Weights of a small transformer language model.
Architecture: RMSNorm before and after each block, rotary positions, no biases in attention or MLP, tied embeddings, capped logits.
MLP neurons of a small language model. Each row is named by its layer, matrix (gate and up: input weights) and neuron, and shows model dimensions 80-207. Each number is 128 + 32 x the weight over its row's rms, rounded and kept within 0 to 255. Numbers have three digits each. A neuron's up and down rows have the sign that makes its largest values positive.
Before each neuron's rows, "fires after" lists the tokens most often just before its 100 highest values on Wikipedia text that the model never trained on.

fires after: " the", ",", " The", "The"
L2.gate694:135118102138117120135155115151145062128100138076161149123118148178134092165139174156143154095132204101090095140127156106135117194154088131149187116156112134114103172137122137158171167106187105107137150131110168120185151189144120167155080089117099171128105158143108085131109105166102105111095115113116192133117088114157153122150165114120101158093071102132140147107145144159129202182086
L2.up694:131147141113159134179145071133182133141112151074166158139169129209148138124170127148125126119153178141117111067133114138156097163103133205175187110167120156124132144141141128111126130090165093151177177175136131156199146148164109181164116119118157129131122095128108135134179125179113172154135124121154172096114093106121195144132208137166108214079086100167150110103132141146111080149097

fires after: "ed", "c", "/", " is", " (", "{"
L3.gate517:153123146124119126132113075157114070154133181080088103114143096145122130185123139149136179134136143087137125123156136096130095129164159130127095130164177103166122118137108142098150161169108120103114149129128106111102119130138110079158179175124128122101106108134188107152060114108098175120096123087118111116116145151176163126113098139163140125125092133136147005109169138072064160095117
L3.up517:159077063168176143128125062042124097156124114136086131191093119073141190133152146156108105147075137117155040080112079152119165120142121096145077129130104139122116138131138153169099157128182084140155079134135140111120176103085106111168196128127120165120084121161117167128108146106148154122141130138109113119116120159134159114178118107149129114135152123118145131105121159154127109187086

fires after: "==", "===", ":", "\n", ")"
L2.gate639:075128141103138095183113142147117107159078180115179123146059125113090142179149096085138150144093130133162128117188171150202080178145145156146049166156184199149054136135104113141143154084157135090169095145143153120130111082165155121170092189150141115134141082123176172149119110154130114151110101160123103130051069091147114122169152151080126139072118142131093142116111165158090172158119
L2.up639:119163147160147063111082161145099086142165091138142121145131170111133136139101099081144133112077140121114118111112182162108105123098113083099126125103149188155155106138169134165136092176174131173144157145113110118101051105129139078095140073139174144074147071160107057114164143098101145152166188099143149075105185118132121103094141117169129079118094121153110165110143157140071166095153

fires after: " 195", "2", " 200", "7", " 197", "3"
L3.gate34:050148116159077165157180082149150159115068113150175160156123096109147136128142160126122117134100173139093117156157110155083171122111157070039132125101126144136124112138113108057150088167109147083120112103133194144134115154176140121117105116124130199140127205115093108148088146115145150134139110124129149143121142148156139100122086083089201090081142125061072189129046164128146112160135
L3.up34:076178115105138172125139102034160152076150134168187136161119063108083178155090137129121099144150121211093159119106123202115149151128093087073128134103131060124129064096089141120150137153127147123111105064069130118100148116109173151122082075143104094162143152147142118151072120081151149165051088085139172146172138164120150123127101133119119110112120117192129175108150096170102104100148

fires after: " 201", " 202", " 200", " 195", " 196", " 198"
L2.gate178:120162118140138127093122059124110126151100108133125113151093093116141141133131111124103130131093095135166114150123080101115153156156176130121141166127177096118080114091137159100160143192064188110122092149166170118136136142105150178114081087151090108152146171164128072141112117155145140120105122132100200029091213144164104052105126120104120134157119119096128078081077141165143144144182
L2.up178:166119080119196109181141100110172169155097126138073086131140168113127129135164140195132087130130119033060112126144100150091109069119145029083108150089102132128076118144112111130123173090116172101115153133144113152119167132087112131094123182043115140121124132122144122154173129137137160120131129082128162134164142123112096082142160090122146120083153077096209122118127147118158120160126

fires after: " |", ";", "-", "N", " 0", "y"
L2.gate27:116165097118104119154096079097097182106073105075089128131110159099167086118094123128209100115196117100159106089101169123131138067147141141114146169155096091138137153161135110128157152163156147064119109138124048123147095084034169097111179131154154087123133157108142197150130119136130092125154079124093126048163126110108122165151130121117122124113097107138138185143152130148109137062115
L2.up27:125156201114057108123107137104145158070100103100163154142129169121148110172124133167106154112154103104122127136140185175149134070158199168100163115100113095144164113138168113155121091114127111056072193098082133084085133081110129126131144157126148157152105144121135139141118124045163090112130104117108113162150131138121134110123092098105075135153108098131071163154137121056135105082107

fires after: " n", " e", "h", " 5", " N"
L3.gate39:144127139092161186180134130151168138101134121128077151072155119055135144147108154143124160169145146066087128141148100129116109129114191129167101103119138148079144078089129110106137085118133107171119107078134131134095154105135099080148135136177096178141101134089175144096061148036114129154059108099066151166091128166132142121077137123118112101103106142167106188181116121116114096111193
L3.up39:156159114119146198149095082126139142177148176106165146173126109157041150119151111090128120107157094091133128084109140140142166162121089113086159097113154112123127079157192089172141190133131094113161122169195105107090134114170142134138203128054130098114145130128144115146103145088107103101105139079145125172065120184108137139167155115211099073090105128076150150122139092089116092115128

fires after: " |", "-", "|", ";", "ad"
L2.gate214:144107129135133105118106171110187130132138155095170182077133107063141092120113099098153058114170130066166124119154093108106113113130145079104121144115115199148174110170135107143099162131117161137123107078123140083119085107113215138124100119112143161138159126095065157161130132144085148113122122131159129107157167145151118115105184066155164129143097120136078105094144112066152094146153
L2.up214:192099128139077108137114152168158123147149140143124156139113150142165125172121118100108082117135124093138113119194154057078097079176121093080121166196118170157111154141164122180119138106073112117082114096130168100150072116106187130114137144143129140119090135061079124149147116062101097089149128151159128090118123145151089112123140131084095094123109130106082138119144137136164111151152

fires after: " |", ";", " and", ",", "s,", " –"
L3.gate157:077086092128079118108131108142182085075103145102113166080121144115125127152143092114084098106166172129162065115145147130106139132175155095112091123137139101118104108150185134120090145162148136096105101139158046122113151091148146125140137141153083189131106151096120147120112170130131144118144146149167170075165122089195114123159129128086129076133135180164176116077078079122167110130136
L3.up157:139082086147120051104126114092193129079183158101179142101128115146150124178140154083091111083185088074123058178149099120119151133111117152151079150138166110143119138138152134132169111117110159146133103128140061116114184065115167128167146194175111130145158152106153083153112165084114178145096170125102114132086138095131152118155112145098134091116119123145113136115168118104201138122122

fires after: " in", "ing", "ed", " on", " with", " of"
L3.gate591:127138122161174091113138094155160150100210114097147142149170169107106130108106108113165133127137144200125119127135098117156143105146164159123158101140108151077197164141056095122168149178188090156135122075125141215175110130127126057105160096168064134110128111112092128080051128113117108176095177155090155107119114130149114101083149109117140121172123136108087110112121089134142200121054
L3.up591:116078167104082172174152235142112117165125144168126199109130110096145172175089086209111076165138102107139116150105054156136131123085158143099069158184143127105126118109108164098111163112176150179187129072083129138129176119137162147110126171175087116159126136147164081133189149099161166146138132101115153153120131134133132139111164096157105100210098144132110129151135098142152123152104

fires after: " 7", "3", " 5", "0", " 3", " 4"
L2.gate306:109123070049109119185124091130173112112117175132139162100151101138146202137124194096137093103202156108139119122139095142136099174083140154146132158145123158199168080133089119140082093122131142115088117149183127142170144189143112151162095113134073136108136132115078153107138104162129147152083056101130115176136113130145140167129126094146153106131134066088086177162156085106204091118178
L2.up306:121117171098128134128180134123197161128120099132182147144136113146148159083124118112091171112124129187087109135190143101038133177055062079132137062183122084119102155163098160186048146153131134191121158067104108120130047117169171064135150146142139159162143128129105137075163153181157143141116110176121130153151152187135105098109049132132109151130150159113119132101122052137165129155094

fires after: " v", " (", " V", "s", "-", "o"
L3.gate189:188110152150111066120077179152153092109077124047139128102110112119134157069148118136160155180114121161079126105088071125124111142125163142114152085119072107115224094155107077146152132196106131061115165098084189132111132104108117125087061206113122115127080124160152140131081073093116106132124178115122063113146097098166106126106119163133151119158129108143131110057152097097206142108107
L3.up189:128163102151105109121178160166115096145180093089130100186159129080179121169146059131140149153116131191130155138123119158143137125154102120088085116112106143067228144135127139151144161157121117151105147169119129156112121095122130101111059095183106196137117108099100159130131085099110169132100111084169095111147193154179111192121173136109139156087122105130091074150187217102125113165115

fires after: " n", " N", " comm", "th", " l", " Ar"
L2.gate692:113088073155092109119110115134131096145156089100141060133173189150127135100156105208140098155132116105027159162096166105194126052081158098149098148089089115104103102137144117128129127114104119135173185115160094134087126144095054159108121165164108122059118118165147048153098114144164179088119105100087037149127109110077110102088127137201119171146116109099134133133137169131117149090187
L2.up692:101069113175146133113103078126130137137111127153136128166098124126115150125104158105161115073146169132089166052101082148106181087146128106107049116091149102108146186140111120128122062076154185151176095189158129102084161102140112131078119152105143114121133071056180101090138116172148157118105142096134163105143145081111149106166096084138127153099127124092152200116110107038135118188123

fires after: " 7", "3", "4", "0", "5", "2"
L2.gate449:067102147016158106179250089129118124154125095067120128177181109086122129137126124168113057150109189110173193113160122120168166101134106128123123134153179160166106131138178109135152141129138179110090128120150123124178108115168124085130176059129145098167173153182131132102191102123136129083105146162148112130120114127167114164110091147161156123068198122151117152145100151110130111157104
L2.up449:130130204113090145142173128201080138079101149115100112084136126079142134124115108067126130084158060187117122091104106095110176174088117087174149137166063124118146115154141157115076169070079102120131148058154087106165103192182103136143170125142114130094096128158137161092143130200118156118089091144118115133158081105090126136136079152120178090120141100159106142093140114185087106122134

fires after: "-", " (", " |", "{", " \"", " k"
L3.gate43:176148236136134089149165113159171138136106108103148124112152075146108116140096148132159107093115112031101130106101131118152093140165195164130129107081145165136148150152084150071105156164130101137149162139121161151210096145124209117115126168137134157103142064063079136116140092122156130174145150104144136165133088093178111105107055085122116126153115116163104117088150114113148125156171
L3.up43:130154145091178148117137127147067165161206151117124211146194155118126133136047135101150106100145109094125131155127119073162086155133121151099096134163117171128160099130124130118120153144108133093117109194134169190111086166187125147142103132114110121142092085132155151104119185158121085060109151077198047134137093094181125180082115062132117098185104208150104110118152141151095099157167

fires after: " S", " R", " r", "R", " by", " D"
L3.gate519:120076139090156069147081104061131141119126147129087121091105112152095136194079173125123119151152109146132121093176136122118149104152063145153102051156169162143105117181199119102153133144228073066124144131111155050159070106099147124114103158176164124113144144109125128150167157165146143195125144185109105162076133106057136120137163153109145118130120066118091181144098155151127115149145
L3.up519:131104176072152065135128126180068157139142188128146140141061109128119099146142171134197111145143128091164136125084151118142160068128091085126110108149161083142151123062101147086049078144151094157151101107081163106107158120171127120064132096125137108133120120090117146159185138069131161120150126119097128067070184137125117075149133141131102091108105133114116138108105158120090087103113

fires after: " C", " c", " G", " g", " Q", "G"
L2.gate296:118238122130120101101105129103186129063119098096135150110125143129077137143113145162078134108135069153063165128128119134092154156063119177148131104095121150118146095122122179136153116127160162131140091130133118066120107144133114100177100176096126125096154127134175131139128114084166125192110050203164166132153102141076123159093107102136154101079146147095136130151165147141110113147069
L2.up296:097077186141085118060186132155164131087149175101165145205099140143112136140100155081112130166148107113142160129175155181136196145165125118030104092116102154122068100114188110134155147112159115178137161168117081168123079132145163114115074083140117136188102110125139153134153137072134130082176142138144100084137116088104111026101093102107159104085095105133146096070149146158052168132110

fires after: " the", " and", "The", " The", " to"
L2.gate254:158122138144138143099133104163125075128098145147144158133097195174084131128146131153164182138109135101105095090168085095148074099142132120121155114133138163109083066117104050137157159045094155137162141105165151141164143179111096146117127158101116170136128146180070125133127111124106114129133069110161148114178088136109108170105121151136112131114144056154091119120113097122163123163095
L2.up254:160105123181142102122130114118129142055088126093106159136106133164138049060146126073143139107115117146183092161117159120188197172137122086154101180100096071190070133176155121128120108110141045185164092111119093147166137184094136173159097112137046082176116129067116134152134124156100169117130076129207182111124081078054128153152116121116123186081131180153089140138180090116159160158106

fires after: " Th", "h", " sh", " e", " the", " ("
L2.gate300:107104140135120180142098191185132163119176176096097141108166090147147146131115086110183153105179137053135092141096099091118131118178137155135135125192142130108185172141151131107117080092124103145136112152123185103149123136150183111150133125129135113226113124116143202135129082108076093080127084138093127137103171107144057190111166160091153150082129150105121112147173123138143086159153
L2.up300:092133085145160149089125111111099171092156141111170133125094100133147089088177125103183105129179103139144085126123101118093114135063100194108107164094124131118127125133167140114126170101091099134166085160100109125145114088119156182152160174158178130145129128128175139076105121109118099106140166122101152120118108075085115095144093169187165169095145102129166165139163100163059165130135

fires after: " c", " C", "C"
L3.gate59:139127127107125125094067115112141168092160118150106136126113127130149149144096069112157114147124140173159147138140137091151138116138162148164128118099108099078139126132138107148121146110138133138207075110121129132153096094125132131090165179078160121117144143102128161141109147041147132179114117115112123133222078194094142130121149178150145148066178144170157149172168163137151090127102
L3.up59:120056184116091124174146128199141167083175141169109139154088159128118121114164132135153110168096094128131088133164174072122144133168210109027098187089114169082077137081061175149106107091168129124130117100033149156119127151119168123126120168137149155172130082102116098146091157111062094108099059109150160177153122079119119113158165072149127155100131142161109151070120133109156093153127

fires after: " S", "us", " Jun", "r", " s", " un"
L3.gate548:133112135197170121098133162128138175136164199076102171107155166144087103104150144122177136121167056146151117171169134137092094091168151134099165100119176082100176085160106089088099160135092123119120079108157180167124104183067140113131165085182169060173161154095183144106085131120133123071120150151106147083137143115153106064147132126116124076100102091094142147177143139122104137094135
L3.up548:074111155120103090166140145095109145069137130183109107113096085144221144155155146161115134125136107157188124145160130135080066125125121133124129144113101170174087093089108082190142130163208103146122097180036139074136143108066119146142105134138164113139167187083130107077166107130103120124141095135085130173131130084134168108114131164144162152093064097101120149073141130117128136116082

fires after: " r", "1", " 201", "C", "T", "3"
L2.gate67:129093079167108093135179153107111150115091094152177130147123091142077079153110113119128163126119155099117124121100105121098123110109125111199142114064158150159099113098147102093107115171150180139157201094156136081096134163179214142074154123100064190127162155169107137169101113088103159142189134103111111144163134126138123134136102148155132212111172124161122162088124119142172081160120
L2.up67:109138114121161139098107075133132171122128157155139127092137113100129067169116170126121105173098082135175178116161089142164185075180121130134094149177149082163104156040089153111162102118098133114100130140144138111135207147130140120153106112083155077155130151161094123144126141133099155089175134097153157085219134065111108151167170160161191090145185132165111094163147176142108165126144

fires after: " |", "f", " F", " f", "\n"
L7.gate58:060157158176127098049153094098152166120093086162127106102127115134079066143128115150102150113170121156110134113102119109109162104134110149105178103105104155082144175171112135159127131093158104054094147164083170159132142086150071036171123128133160130136132116098129142095121158141106079101125169141182191170064130139081111099132167054117133113119100131158140094127129138133139195112145
L7.up58:173114124064172112158174055123131106142112132161150193112106141076129144139153089126116116155141107123067103166162086086194158121115130138202141122126103173107120137135179222136120130153140126062099113172087218146156179112124144149123102170091098165126145090104135088124142142079130119086192152154131137173158107083115111167202140090072117119117194175081120103067151157123109138185091

fires after: " |", ";", "k", "=", "c", "er"
L3.gate203:106185117124130127131086106101156107138145059109112110118142091117156125138148097122139125111136149154112128189140208193152125119132069155114071127107107123119164148173059193108154110145122205055080134147143094183115116125087107119114079087133135122104154067134172193119085146087182160119097101092139143147142135105113180166130119104123136110137092144116102148148109039091139106115148
L3.up203:118176161139117167150154216166187136171130112147140143191135162141143160165121143133122149146122134130096154154152183217065141110161151153110123158126138140098137100154124091138110081091141158033151134180109145133104140066107145119153147173178106142100140167107209178155107134172168117169128133125111117122113116123099121135106112125072123119115093172136138174086110105101100149092109

fires after: " 200", "00", " 199", " 201", "re", " 202"
L3.gate126:070149140098144084098167090124138156133089172146114112103111209133159186111186135119166127163166121121119134137108088161114142073106144145103123106194119148116094132115128166087136108121148155140100144123204152151137083117076192150142153117056119083095117203129069118178084142155157114165123035148100101139155154097149156072139109142166136138190151170111198156142117144099148135160111
L3.up126:110105096150133111137134135103111160143122113102133153129131108174043192151158119162120120164128130108177119118152111177142097116098167164134158110126092165032135128079112090108132166147116173107080076105125167123151127123169124108146154166115154090156148104121149142064109157193078097126108080113127130137105149155223140076180092162166136123082170134115176156086114123143142163141184

fires after: "==", "\n", "===", "°", "uc"
L3.gate167:114117132120170061153101102125071119014133130114152120106107137175098075177091070191135112118124062125082128086148156115164151191124192109178114194083107112110135166145155175067137139103140096175134104161101143141126106142124134090141044153145138118087107119117132120065111141118152166144119190167153120140101125125107132151066132122108102118121153098101130132123095136092102124149136
L3.up167:128088104122158156114094070066115100151107142122164115126112167125157148085176096095127072073159102075073063184131149103165154119107098092104101153207163178096166101172106147152117137168168117168184126110112066138115088095114141124144088080085159120062154149139089112120133054119151120143142095175117161150099146148087100110133123143111131128143104131087115127128149089124085093160154

fires after: " P", " p", " c"
L2.gate283:085138070141055140105131079081137146156119117159171156174171093119131156117099188091156141200094155186120151081076115113145152176081126106079075180200102114101113102138160098107118141114077091110099133164150151147155112130132185109129120125163112158137101113157115137169101166150147108115152166085129108130129116159119105072112126053151111123118094094127094139133120173107115142157111
L2.up283:082095088118187141148166162122107140114098135113092095136122175119125078111123104131202131122125138128170117070109129156149116142157143109117192092111085090117094087138147092106148131097080069069132117123097154130098122142096135171138117078185097099107199135123115157164190133135154105127091114058077100065087153139162111176106114150075114157150141136145120174164105149090104101095165

fires after: " sp", " t", "i", " d", " n", " M"
L2.gate101:148177122100154134159082080081207214120142112134111117084160153162120176156131151146119129131157091152129135141125142130161133114107120134139110193137092111110148133100099121126129095060174102169193129136128190104136131113107117139152174110144127091143133116124069136114092126159159241139105137151110187191145135160116127090073172163148152084140121139097157155063060106151126136158132
L2.up101:177135168100059133114164074143160162098185127159128182119151150144145121106135113160163146130130125132151145202144085098135048147113119134149141116107147103103086087092145174207139139147108184116136140153080140118088099168148151135109101189147129088145153178128138137081191194104120137097117135160061170129130150082103182120145073176141152146074164104128116089111151121144105090116066

fires after: " B", " C", " U", " M", " K"
L3.gate575:133115129138186074216179166148110131150189111118193118115121147078083083134174190134124095116104146105088132162086137162116117174163132136165121105141136175077106122146072109152163111067095146103094161163159117145112157107122140121153095112111127152085155156125157088175155175120125069118149149172157115096144092159138094089082151175103107108150116126142109135085160164118163099140135
L3.up575:097097178082069118163104130127190120114115157109108186113137135084136157120134118156125129149192115134109171126136067124117136107142107190095137172176131141179155186099145136111143079081076050157082143069078182066128125108130086134145111149120109124153141121093175114119140159071080102091150085153088122117145122169108129130123093151155088130099119125112112094121072163122100139124202

fires after: " B", " M", " b", " S", " W"
L3.gate410:131091140126081153131125102132121131186132094097138145170182142138071107139132049129120100132126166104165120151117170091130180191099118084144142137168119150025104150167098119143117133082101149173063148128116138134164113114126127187160123134122100071145081108161109133163106104082127089143108127124070089089169101092077104099164192174112122174148104116130095186140129115234107115094079
L3.up410:161152158099116155125131142159138111133189116188172166080123159141070148117134133105105081184179145153152189154147111078097143144165158120063098133120143122088096154125120104130195135090114091087065119112141102121197114136114133124102168149174126126172150123132162094130147141109127160125147147110127138114159118193153169111163156132121115136148093047147067121216085191099104114158143

fires after: " |", " l", ";", "r", "c"
L3.gate569:093170159119128147155067133113146160179103074082102132131128126184139149098173099138130101169106142116119141135136176155132139076161167150123143131181172036113133169099140153098118150184152156124126180122101129150146147092126077146124097119146090102090142119137170125139074162147153151108138096179139130144160115093133174075149154130105166070137094140135073124147111138137136090081113
L3.up569:145099079075115123135148132127108156136140118154114074127192100156119116115172145095166134120139115118153070169061127174152166104136139217128130173148159154128084135119112183093159182167127191119088128148121150137169083124095096122145154104147066087186141090166130169075119130089079129108146102106094089099106136091109132168168096111096139130173079142111081138123106051107175136111130

fires after: "u", " B", "i", "r", " M"
L2.gate330:146087152138150095200152110138095092152180089083162148093090145187145107095106184183130139075163185151107168144122165153128106141125101157179156097092133137112209086052147127173154088111132164133121182138081155174107163122080156100151058151146128094147169157147166165172131148124124166148115059173144144116088100176117147161164158099061173086115109212138075103126117154143160116189105
L2.up330:083149090144106077077127080105119132109167156126156171140164176202093199118179139143083146102145086126121098144094133088150147122075075174155108125154128072134115165110112118100154160132132139086119121124058151129149166150143141102120127132138059163184064124210160160155089159178124140082126127120136159152136133145134163132120143087086131138058115082104078118155143136086137113168110

fires after: " 197", " 195", " 196", " 194", " 199", " 198"
L2.gate111:124095147156177152134139122180219132073096113121131119154181129075196145138165107138129162163091119103097116169126103106147137159136195065142091112140125133075138124114082183179092146126082096131138144088126140122123170211171093106155127110107115127116123141111092082141139129170121203205178133120101070129066159159130146069151107161141164096133091080123138122080086119135098220151175
L2.up111:130166092142133139114128148168095110156080151173111147172125178131085180112158123175117155107164126093142136089119100092126169109142132087113124107167158138066132113142160135110128115074116155092100121114138122154175089132142124132095163072057134134097216140152175144129131095144084103034140069160052164094066108126102083147108121114052089122066164130108155138094153135150112154147118

fires after: " in", " s", " In", "In"
L3.gate365:136094182113140119179174116105126134066124114112112129110196139146156181053144119133108123148136083197117132133059185103138087081076115112158119078135199129095137143113149165133115112139204140158142167104073163106210085062133158078174170156160146117184059123091187119135065144068128163153129131119109176110154164123135140105114075123220201143060130111144156159096177160118130151120153
L3.up365:132115130058097170175120134124101092131126144130129167093166119110132109076186131196105069163122125154176163131171171141119130091192127079077155098098107126148142104089173178151161170142157108133176117113097126169151155120168092151142116129115169126172104125111147042096113117070188104155127163125094229084121183119138143114141114120187130067099101103106138122127135125115094157134071

fires after: "ed", " ", "le", "id", " B"
L7.gate169:133122139125137119108105121138175089132138121115121136077111162105122110096140115158148152124075136106118130143096151108143132072067161128109124121133048084107130127144107142083139154143113140144087184150142109038083144160131142108067086047172041139055049106152083136149145139114121235152129116114168169181048177105119171139179114098179073140168123138099147149102146165169098148158163
L7.up169:088138151104094074087112118106161072167166152157123126076122126088143138155084150111118116113147130103123095139164137161109061123129120109123103116127181142091125184098126150122102140093140106115160184115158185129094060054100152145119141165095167113159119156122152104126128166182163152153123160132151082120114092153110131137160121096143146094069146161081108120151155108093177160144197

fires after: " |", ";", "z", "d", "am", "x"
L3.gate341:130106142158140138071177142160153125166061143112130105126182193088113159158138111099122184102212153177132142107149133111088052102175094065111113122083061157135087143150100138081144173189094126142115172066084097147139112160090141118132072156065084167064101188102138134159079133156107108119123111130152127170144172127152131138186140086142108145129081129136152158149063120112157133175148
L3.up341:153170124169158109175154192079117057081135146180112151144183136091116184178118171117135079135109113157119049108114119151079100150164093119092109137112189160104141128173147057148220136126064146125109114119133113103161112142149181129127115159118141115079124143096127109218138202129089170095140149134109145167155121118130145093122114128119079135165135182067089139128128088110126177107093

fires after: "are", " c", "re", " C", "cc"
L2.gate194:117194135152116136091132155167105145115180123109104097165137103136185204000169113129102124160140116180163090138114177109086160155142085132142163108129166116127141147161120119108113074166125118132144103111110159151168092127101176164120130118131210083094126126113169125154172090179101106117116101155110076098213100118130165128161143076129142159141090118114150085094120127144149144149222
L2.up194:112155060158114162144118112133112119133158140145119117125125078141087175114145099063155093134131099138161154140154153147156171130075061146144130115093119179096101152105095175123114154142120070116141145096161095125221135149113088162149184062105163136110142066160139116144154158101103106144026054155158058082104104071092117121158090076067144084095137135134160108111171128174178145127129

fires after: " h", "oc", " the", "il", " H", " s"
L3.gate693:108140185108079127111125174102181094117130067126161129147094136143155173111128163201153063114194112107162138201167156123179093104139149157161077108169154124141143119111130148170085189129116097130128144150100117042157148109112158105140115172097137107111069090164081122133146153098135163157143142107132147116134183156077089071141117184115154133151111192166089163198091142129158152191116
L3.up693:127076126088112131130147097153086113127125090175136094117141122112102118149155145103136117102138106110127138147122223132142091123148126051144081144096123116098186188108148047157172147135141131186178169195151110109123198159126153138102153118069081146115119071113134085171173160180131103129128150130161181134194111171104079168148137102109073142128118102143165144153125093129122145170187

fires after: " V", " N", " M", "ep", "v", " n"
L3.gate109:136085079212177054145119163162138068105138069093138166084144116131145079077148143163131114175127164126109088088116067142128134136110119115091074092113115126125167085111186122124092132197141107119194131166140137110111126158086086183067162160151090166116108123157157145113048123131058148126081151114159093108094147135138137133133113092151095113074108137165089109112093162159161134097099
L3.up109:085080131174170081136196071190105057105175098131157182130159140123154146130084041054129148131141130119084166172181083108160134134074150115079080062168126139052102110159113120142170146132146088095183121145144129113126153135112109139137189153150130135153139113113131118112140151093132129145149081095144096136174148125079156089195142097160164083109096116215150142138137183139145126106092

fires after: " f", " K", " s", " b", "ch", "f"
L2.gate487:118125137145118140175131105132153065127106177169089109177127092145072097145113124085155133150137112194109171122130133085104107149127160164136119126185068150158135131134147135087153159162146129143106145141091169144094143085111076070137096110127183117126167083110206127150142109149134157126176180095125143143126187147105051129145209108148154151065084012146060098111172099155047146143136
L2.up487:150158137088105100147120128092159154109106163135117131128140119069128111151114152141153114141073100142103159145120159087072088140167128170171055083145133165166066157121085140097060084086117052157127166151105059105158134080107143102134103165131155145148094075118172166162160133078123080132106172159194097117121156145187175138158161129092146039176120143164117026065125135142127116132080

fires after: " S", "u", " D", " St", " F"
L3.gate306:154165143106163102114172130112163127087110132090145124170111109142156103091140181108092122087169132127147117090179112129078147105148178121162151132126097162136140092114114146131116150118160131107132150119051135131097104139107065066154146086156196155055082080100113114144107075103131111142081150163081116136134102190126078067171109107175112058178134043147073124135096071092141131086114
L3.up306:088094097174099075184152115112110123105124144112170081132124139145161109130134065125122180191085130065143095149157183137089174116096071112158147088150131079135137111124129112079100163150135061172106181057121207115111171139150113098121191117154186094142145099123096170088165152070113166123154157103150103100124109105109103145099077118130094127118123097176143135152095164095102137103101

fires after: " |", "2", "3", " 4"
L3.gate298:190125116108129122123162159116174053157120091130137135126103119119088184097085128119165104145141177130126100161181137147121131097118152150117168113156105126141147107139146121204132117179197138107111168133116150148140163116149166071083151150128103143168094163166165153063145137110133141134093156102143130137114133085191182150152061148160160191085162119081087147108117143133126112152099
L3.up298:150147148073114142083168105088120137141112141178137126117134125136150169174100138098099085134157162165146140195126151104113124085116158122152145100105106129164065123152105078099064152135183105086166142152143134126146149144192138079141144098138125114177102135102116138107171195146184158122123112093142178091091177127165196106144029127105169123144114128045086185138108107157145133125080

fires after: " 200", " 201", " 199", " 197", " I", " 195"
L2.gate664:140127105102100116101117103125099158120166180153132089153162116135136109110173126123086130127096124113137114129099140097073147099128121113121174163151115151157142091125099155115181165137116117072073098146169118124151081095142136145091087145075146093138180081142195116149156115110113153074134125144170122098090146142156118128083126055052188111071152150124108166073147135082125116080139
L2.up664:178124134120204171123127133111130117060107094081043120119139158130131111127114120189084162158104079158145112157117118160114085115146155111093124149150075147142153116086049114142116146124105143140115087097162141133090105089105098091083117089151107130054135127175117097138158147120120198114134085117153146084104150148150101135132087126113143088079154170140079102136121078128176130110206

fires after: " 201", " 197", " 195", " 198", " 200"
L3.gate460:093180072175127145157152029110142103098066172127085136145176131070151177127131065087075097156117175144128154110122121137137063134160196094152114080128131151078132179059130088101154156112103169084107092110185144094150152108078125094088082106143103153093109129125076096119080120194133124103125131135089110141165139111137148120163083136146122139087120202113107162105122158096208127129180
L3.up460:120128165135092101122102111098147114153117159117161127122121122156063083174123094088100115151118104090112157118139076163138180164181178092113120189168065151106126072118112106092150136119121182114115164097183181108130143156173106156188094131153102123147146139126125153153101140144111125092114092122148106140159132181158127151101133143130183127091142166118194153123127105173139181131141

fires after: " S", " s", " the", "ub", " in"
L2.gate180:152133170072153091106114111116129128050125168156133128103144187102088143179100118133130102159149101043122136105104171147104142148146135163141129089148199052116117092104144159137124147175124146145106141130112156115062154098118116152113133102166196152128119091147133123083122207054146141149124165121119151040129185115138148099129159069105171070156055086149092108118113123098051134136144
L2.up180:135100131075101106137087155170145132091111154078130140079172087101137115156110109106112158122151144121209151110160184174137096174130184113145155130127119125169109120121170108124119175149189130140101123187127144133183201120146106080138088158115173074148156130151123099101165119149117121149140160142131187097140169170133124089155133139118091112121088130106160140148150157164147161164119